{
  "n_layer": 9,
  "d_model": 384,
  "n_head": 6,
  "n_kv_head": 6,
  "head_dim": 64,
  "d_mlp": 1536,
  "vocab_size": 16384,
  "activation": "tanh_gelu",
  "norm": "layernorm",
  "norm_place": "pre",
  "norm_eps": 1e-05,
  "positions": "learned",
  "qk_norm": false,
  "attn_scale": 0.125,
  "bias": "all",
  "tie_embeddings": true,
  "parallel_block": false,
  "init": "uniform",
  "init_std_qkv": 0.021,
  "init_std_o": 0.00495,
  "init_std_up": 0.021,
  "init_std_down": 0.00247,
  "optimizer": "muon_variant",
  "lr": 0.0126,
  "lr_mult_o": 3.0,
  "beta1": 0.93,
  "lr_head": 0.00754,
  "grad_clip": 0.5,
  "warmup_steps": 200,
  "schedule": "wsd",
  "decay_fraction": 0.284,
  "decay_shape": "linear",
  "final_lr_fraction": 0.1,
  "batch_tokens": 262144,
  "seq_len": 1024,
  "doc_mask": true,
  "train_tokens": 1134000000,
  "steps": 4326,
  "dataset": "wikipedia_en"
}
MLP neurons of a small language model. Each row is named by its layer, matrix (up: input weights; down: output weights) and neuron, and shows model dimensions 0-127. Each number is 200 + 20 x the weight over its row's rms, rounded and kept within 0 to 999.
A block is one neuron, or neurons of one layer that tend to fire together. After each block is what it responds to, as a language model described it from the Wikipedia text at the highest values.

L4.up439,213,187,197,180,212,177,201,205,223,169,192,204,194,190,219,193,214,177,235,172,212,200,227,205,181,198,232,179,192,191,216,181,222,145,229,207,184,187,219,158,185,196,211,149,182,189,196,251,241,217,226,189,168,192,205,177,215,207,214,195,197,207,210,222,198,201,225,205,183,194,216,222,157,256,190,212,210,216,203,180,204,206,194,195,225,159,208,205,201,187,182,191,176,208,189,194,185,192,163,206,190,209,163,170,208,199,199,203,203,213,205,210,217,168,197,217,185,208,226,195,207,188,200,155,222,170,203,202
L4.down439,186,220,216,223,202,212,177,205,223,200,195,197,193,209,201,196,224,177,245,213,205,184,180,191,202,197,210,211,220,199,184,198,212,199,198,234,213,211,186,224,205,191,185,149,192,185,226,210,186,184,216,210,187,160,232,165,186,155,216,230,207,201,186,192,197,179,195,196,176,220,202,210,210,194,188,193,194,202,200,182,217,220,194,171,205,191,186,177,235,156,204,199,193,166,199,169,209,204,175,153,223,160,188,224,167,229,196,204,192,214,194,199,193,172,225,204,213,180,192,166,208,241,154,223,192,183,182,150
Description: Early pieces of split words that describe a kind or category, mostly in species and taxonomy texts, e.g. shr(ub), th(istle), leg(uminous), sal(twater), and "a" before a shape.

L5.up50,235,187,188,186,158,187,174,184,188,180,201,230,195,207,218,216,227,166,210,189,188,196,171,200,183,187,218,205,211,194,204,168,214,201,221,185,179,169,220,204,212,220,184,215,209,209,221,189,212,211,221,202,190,191,213,193,200,222,195,213,224,207,189,229,183,202,192,231,189,194,240,211,225,217,201,201,225,210,190,227,193,187,228,172,190,195,208,224,184,177,187,207,196,177,187,220,245,172,178,202,174,219,200,167,178,215,202,212,203,241,161,210,205,211,191,205,208,199,184,193,135,212,192,203,190,205,223,222
L5.down50,209,193,191,182,188,207,171,179,193,166,207,175,178,233,165,186,210,211,240,237,235,188,230,202,247,239,193,185,194,214,210,176,174,217,180,211,217,223,182,212,227,228,205,184,216,219,194,221,176,181,192,181,198,178,176,189,177,210,180,192,161,215,157,188,182,183,190,232,216,233,187,210,179,184,192,213,234,184,204,183,197,228,204,174,196,191,206,186,234,205,212,188,196,157,178,200,157,190,197,185,181,181,204,244,201,195,186,199,176,209,194,200,195,183,211,199,211,177,200,187,180,231,188,218,193,177,187,200
L5.up855,200,172,197,223,203,152,207,199,163,208,203,188,209,204,181,195,200,215,220,193,187,223,181,177,176,195,188,232,220,188,187,203,230,199,195,198,223,178,149,192,176,206,202,151,185,190,200,184,194,219,247,179,188,153,172,200,207,193,198,217,232,182,203,225,199,223,233,218,215,185,152,207,181,209,216,194,234,204,192,225,209,212,204,196,197,217,139,196,223,194,207,222,195,211,212,189,228,210,217,213,189,202,222,190,203,206,190,174,234,188,170,202,224,203,202,202,177,203,241,150,216,198,196,232,174,199,206,178
L5.down855,181,236,198,232,196,208,192,201,210,214,191,196,188,166,196,190,231,172,191,191,210,217,182,194,205,203,173,203,210,231,233,237,213,190,190,180,170,191,198,195,212,215,247,256,214,199,197,215,186,229,191,201,212,211,232,193,194,200,208,218,228,206,180,188,199,145,215,219,190,225,169,236,194,193,230,209,199,209,192,225,205,248,215,224,176,227,199,185,191,213,208,195,192,160,214,214,193,174,220,219,242,201,230,201,160,169,223,184,195,191,205,182,220,182,212,180,157,199,200,167,197,220,182,202,197,188,171,177
L5.up1485,190,247,212,212,181,211,225,170,205,168,221,188,193,207,162,208,242,208,196,216,197,193,175,223,191,197,212,208,200,217,192,212,189,207,174,192,208,217,186,190,172,193,204,186,191,196,181,210,215,181,222,223,190,188,153,210,218,215,207,184,199,212,188,228,206,204,233,205,215,195,170,200,203,206,192,205,246,199,206,208,245,220,213,199,229,193,192,180,212,190,224,187,250,178,192,217,241,235,214,178,185,213,189,188,220,219,167,231,190,198,193,173,224,219,184,208,211,192,196,193,204,194,207,172,221,195,189,187
L5.down1485,225,174,206,168,209,201,205,219,206,160,202,191,188,194,186,193,176,187,222,221,209,216,216,211,243,189,213,209,214,217,171,188,211,260,196,200,154,194,220,215,177,187,233,172,239,199,171,217,185,218,199,190,183,196,208,189,210,177,185,211,183,207,196,202,206,172,179,223,216,155,197,235,224,191,213,166,225,202,199,219,213,177,235,194,215,220,178,167,176,211,201,214,236,140,160,200,184,212,206,216,219,195,218,213,201,183,197,176,176,166,184,217,234,164,210,239,192,221,168,239,197,206,207,197,237,198,223,216
L5.up1524,188,156,209,175,219,198,182,195,239,206,189,219,179,204,192,199,203,205,207,214,183,179,189,197,203,197,217,183,166,176,220,192,221,199,167,200,214,191,189,260,257,206,188,170,212,236,211,175,205,192,199,200,213,206,203,143,202,209,173,215,186,230,203,205,196,224,214,224,228,226,184,207,204,187,258,158,202,174,188,198,225,200,194,172,211,168,208,217,212,194,173,195,197,151,202,216,199,166,193,206,227,199,197,194,207,219,174,181,219,183,200,182,216,193,206,226,182,204,184,181,189,192,172,189,183,209,240,238
L5.down1524,169,189,185,159,217,189,256,196,213,200,216,202,192,206,161,223,185,182,204,195,174,219,201,199,153,190,169,187,234,198,172,187,200,195,196,201,175,226,193,213,240,198,203,184,213,209,197,219,197,209,198,195,182,239,202,220,193,204,180,189,196,215,195,157,193,239,228,216,176,191,210,209,194,190,228,200,202,190,169,201,235,210,177,216,215,192,212,214,218,205,228,226,189,213,205,227,173,209,194,175,181,186,202,179,182,207,241,207,181,200,191,235,191,203,202,184,207,187,230,229,211,197,195,206,215,201,150,197
Description: Final pieces of Latin species names in taxonomy lists (cancellata, echinata, chromodontus), plus hyphens after ex-/anti-/non- and first halves of compounds (rain-fall, green-house).

L2.up7,195,224,213,176,218,203,173,212,208,202,237,172,206,153,204,204,200,214,242,212,200,209,182,205,205,242,211,207,190,177,185,182,210,239,193,225,219,195,199,182,168,259,199,193,199,170,244,207,202,233,229,224,204,195,165,180,218,190,167,224,181,154,186,208,194,226,192,210,215,191,174,202,198,190,200,187,257,204,226,212,198,192,214,177,189,164,194,188,199,204,226,213,193,178,242,218,223,206,194,221,170,179,173,203,187,196,226,212,204,201,186,217,205,193,220,228,224,203,222,201,193,178,178,215,208,181,230,217
L2.down7,232,187,240,153,220,220,214,211,181,222,207,178,197,245,155,204,205,181,228,217,196,187,184,169,190,191,215,206,193,197,227,171,232,217,196,194,188,205,225,173,215,245,165,177,226,247,215,232,193,186,212,192,215,209,200,186,169,221,186,223,213,228,209,178,188,174,176,226,173,186,213,199,220,190,213,184,226,218,186,208,201,207,203,207,215,202,185,185,193,187,229,208,181,235,191,255,173,184,228,196,182,198,184,217,165,211,208,195,220,220,188,203,205,206,224,210,186,257,239,166,195,209,199,185,215,197,168,206
L2.up141,201,225,181,194,205,200,183,194,239,196,219,190,199,198,179,199,230,186,239,226,183,198,217,178,201,200,189,203,196,228,203,183,190,172,227,184,180,191,197,195,202,212,176,183,188,200,200,194,253,218,197,216,177,215,189,195,225,193,191,245,196,200,222,186,172,204,142,220,238,175,152,255,176,207,211,188,208,216,218,188,164,198,216,188,231,159,181,214,195,210,210,208,204,187,235,209,216,201,193,237,202,214,183,186,212,178,199,195,201,221,218,191,214,204,229,237,189,181,178,182,183,211,178,219,178,181,218,193
L2.down141,181,200,192,173,243,197,208,197,183,221,220,223,231,177,160,206,210,203,198,232,205,256,173,174,240,181,187,191,217,202,249,186,195,202,191,211,195,203,197,204,176,202,186,175,222,201,180,203,202,197,172,180,193,227,181,202,245,212,186,168,214,175,210,233,188,194,186,206,214,239,200,158,182,211,186,196,202,211,171,175,199,234,183,202,198,209,203,202,206,209,198,158,224,214,209,168,222,195,182,254,200,198,203,224,165,219,208,157,221,231,185,189,213,196,201,188,201,208,209,204,194,207,194,221,193,208,186,180
L2.up450,197,208,213,184,187,208,215,191,211,194,207,194,202,178,198,181,179,195,191,176,193,243,192,203,211,204,190,155,204,163,213,221,179,191,197,223,198,203,229,219,216,203,183,194,205,237,165,205,230,219,224,223,218,208,187,226,175,204,180,218,170,201,196,249,207,211,214,190,196,209,217,199,185,206,204,171,214,168,181,192,191,166,221,158,222,190,194,193,197,195,236,184,175,164,209,229,232,200,184,190,178,192,192,188,201,178,214,192,226,213,191,210,173,183,233,223,210,175,202,167,209,227,184,219,198,207,204,222
L2.down450,174,203,195,162,192,214,209,201,212,223,212,204,228,209,216,226,185,184,219,182,189,212,196,215,174,182,178,201,189,216,194,215,219,198,198,198,160,227,232,192,197,225,224,205,182,239,174,198,189,234,214,199,173,199,202,228,202,178,196,178,194,216,180,197,215,183,216,233,210,214,192,177,213,162,169,197,244,178,219,189,192,205,185,203,172,211,169,194,186,191,197,166,224,156,194,214,176,191,176,241,196,210,191,214,208,198,209,179,249,200,200,204,198,164,195,223,215,228,247,194,184,196,175,218,197,210,170,200
L2.up627,225,216,177,229,186,207,171,182,201,197,204,201,183,176,209,195,212,187,251,222,203,195,195,202,207,220,211,248,172,206,215,183,214,181,218,185,194,162,217,211,190,209,184,199,175,184,228,200,228,211,214,223,204,222,178,178,199,199,207,207,181,161,225,221,186,194,145,202,187,197,189,213,168,209,249,192,209,208,205,217,211,214,236,171,193,193,217,187,191,204,173,206,176,194,252,187,214,212,170,174,223,190,174,215,217,194,188,201,190,211,183,237,269,230,203,233,195,218,158,189,189,184,183,199,217,210,237,158
L2.down627,208,199,208,187,228,227,187,207,198,198,186,221,235,192,194,159,208,191,198,219,186,193,186,159,212,193,195,200,178,185,174,179,173,223,204,203,187,209,177,223,192,219,177,201,221,178,182,233,216,198,179,190,201,216,210,197,177,180,187,245,197,164,177,203,223,170,233,202,207,206,197,222,201,185,206,171,186,203,185,225,227,216,212,188,188,199,200,197,205,163,189,203,216,185,170,213,199,223,219,206,236,190,195,237,212,194,214,183,200,192,172,164,206,213,240,200,211,224,232,177,203,225,210,228,210,197,178,200
Description: Closing pieces of Latin genus, species and order names in taxonomy lists, e.g. cancell-ata, Acac-ia, laevip-ennis; weaker on pieces inside technical words (granul-ocy-te, gen-ital).

L5.up30,228,205,190,222,215,164,201,211,181,225,200,200,194,203,214,200,196,204,172,186,253,181,222,247,198,223,192,219,171,215,162,190,182,206,186,186,204,187,165,202,216,185,205,217,192,186,179,201,197,213,200,195,185,212,181,197,198,217,198,194,175,197,230,171,196,175,177,183,211,223,202,190,238,220,211,229,199,191,180,201,211,209,181,243,207,201,182,171,213,192,219,220,186,203,217,176,192,217,180,211,260,202,164,216,220,207,214,226,183,230,221,217,183,205,211,174,202,178,198,198,188,173,192,186,241,228,212,192
L5.down30,167,212,206,216,188,221,220,202,226,189,212,207,138,204,158,174,236,199,206,221,235,186,195,213,235,188,221,194,196,176,185,195,240,202,194,202,182,186,183,215,178,194,206,233,184,165,175,184,208,185,237,210,192,178,181,198,222,202,177,214,208,192,176,201,191,205,219,240,224,223,188,205,193,210,201,239,216,185,213,181,188,187,237,204,201,177,214,181,223,212,198,142,182,207,189,193,135,187,199,190,193,185,207,210,195,167,188,204,175,186,201,192,166,193,214,202,200,217,209,196,227,181,198,208,242,159,202,212
L5.up265,194,189,180,146,193,162,187,198,182,211,203,217,208,193,206,193,214,207,200,185,219,172,183,206,205,207,176,184,198,204,222,173,221,195,204,158,188,200,198,203,234,201,204,224,197,216,182,182,202,225,212,224,212,215,176,195,208,188,191,184,209,218,203,214,168,204,190,213,166,208,233,206,212,201,209,205,219,181,175,169,204,184,191,202,191,199,220,181,215,192,201,190,223,178,221,170,201,223,191,182,229,200,222,195,202,175,194,197,221,221,198,154,165,194,226,211,193,198,184,177,200,195,190,184,225,173,157,215
L5.down265,219,157,196,212,176,216,202,166,192,216,179,186,209,226,192,179,201,173,214,186,200,221,194,195,184,184,191,228,241,204,199,178,241,178,208,219,215,199,228,210,240,228,217,203,203,219,150,164,211,177,212,183,202,168,208,186,183,193,183,182,179,219,198,211,201,187,215,188,207,197,206,178,198,217,188,212,218,193,173,190,149,209,175,230,209,213,190,191,192,170,183,187,213,206,215,218,187,191,185,214,170,216,186,198,224,198,204,203,233,182,191,203,163,217,211,178,210,181,223,229,237,167,162,187,212,230,215,187
L5.up1389,203,167,184,194,201,201,177,194,209,216,217,227,202,219,211,194,160,199,212,176,190,213,205,209,155,199,201,194,194,171,232,178,179,219,195,224,179,195,214,196,193,194,209,219,210,167,186,211,209,175,207,224,177,238,220,232,193,218,189,186,201,193,193,205,170,216,192,183,193,226,232,210,181,250,191,192,219,173,178,221,210,196,212,202,204,216,187,166,236,159,162,207,200,221,221,215,179,203,186,186,236,200,193,186,171,229,232,213,169,217,210,204,205,201,227,153,173,206,225,192,219,181,191,200,209,193,186,166
L5.down1389,193,192,200,176,213,218,225,215,176,192,194,190,190,208,206,184,207,192,197,240,174,181,211,202,185,224,230,217,187,251,249,220,166,243,187,169,204,199,217,221,207,187,221,184,184,219,223,172,183,190,180,194,201,181,220,238,191,173,214,180,199,215,197,175,193,175,157,217,193,192,173,203,216,227,180,201,226,194,155,214,171,180,168,227,211,216,204,190,195,224,177,215,197,195,209,233,180,201,220,209,219,224,186,224,211,207,199,192,228,170,205,200,180,220,204,239,159,193,220,179,189,220,228,209,194,196,172,185
L5.up1525,190,192,200,193,198,230,191,179,206,206,165,198,192,183,205,212,183,201,192,200,205,185,230,213,192,184,193,189,165,198,184,203,237,197,197,196,193,167,238,215,222,159,215,179,218,194,212,225,188,185,194,180,208,175,196,179,212,188,231,186,206,193,163,196,175,196,193,194,188,216,227,211,199,217,203,212,219,197,202,218,195,204,210,195,178,218,211,147,194,176,195,201,187,188,216,186,195,213,221,209,230,197,204,202,168,194,265,233,200,194,194,230,201,210,189,199,193,223,192,210,246,193,191,183,217,187,181,134
L5.down1525,205,173,174,149,198,175,191,180,216,194,191,198,209,165,225,212,217,190,215,233,219,175,204,232,174,194,192,195,175,204,195,226,221,215,144,206,185,229,254,165,219,237,205,192,180,200,176,186,200,220,187,203,201,202,166,216,199,176,202,235,178,199,240,178,152,193,186,211,217,217,160,186,235,225,197,217,240,215,239,209,159,221,198,187,205,203,240,184,161,199,211,216,225,207,217,208,156,210,208,189,216,173,190,205,192,189,205,193,191,176,219,188,171,184,234,192,201,231,231,214,197,195,184,189,181,190,222,183
Description: Unit symbols or slashes directly after a number in tables and infoboxes, such as 20p, 13.5 m, 111.6/km²; also scattered mid-word fragments of names and abbreviations.

L4.up523,216,222,257,207,204,215,204,230,164,232,179,182,188,198,229,207,219,185,239,201,234,174,221,242,213,188,227,176,211,184,194,204,205,169,182,206,182,200,202,195,221,214,202,209,227,198,206,258,197,192,198,239,180,181,188,189,178,196,188,186,241,195,201,150,182,232,199,200,183,187,178,229,222,225,194,183,174,168,211,195,207,156,240,195,200,221,193,220,248,168,202,202,158,177,192,191,219,208,179,183,208,234,183,222,180,185,186,205,232,185,196,230,211,177,192,192,193,188,177,217,171,216,183,176,206,202,192,220
L4.down523,166,195,163,191,200,177,200,197,253,180,219,186,221,168,211,195,196,194,167,191,173,209,186,197,176,234,153,227,226,210,193,212,227,226,230,213,203,182,204,233,229,235,230,183,169,186,211,191,215,212,179,190,234,210,194,212,207,213,227,208,188,178,184,207,227,194,198,193,239,193,205,177,214,208,215,214,214,237,168,205,197,211,187,236,205,221,191,165,191,241,198,213,231,212,196,250,200,190,205,221,242,183,184,194,200,215,201,216,226,180,237,181,190,252,213,214,185,196,228,187,215,205,222,198,176,225,219,198
Description: Opening parentheses right after a number in infoboxes and climate tables, like UTC+3 (EEST) or 16.5 (61.7), plus final digit pieces of table figures such as vote counts.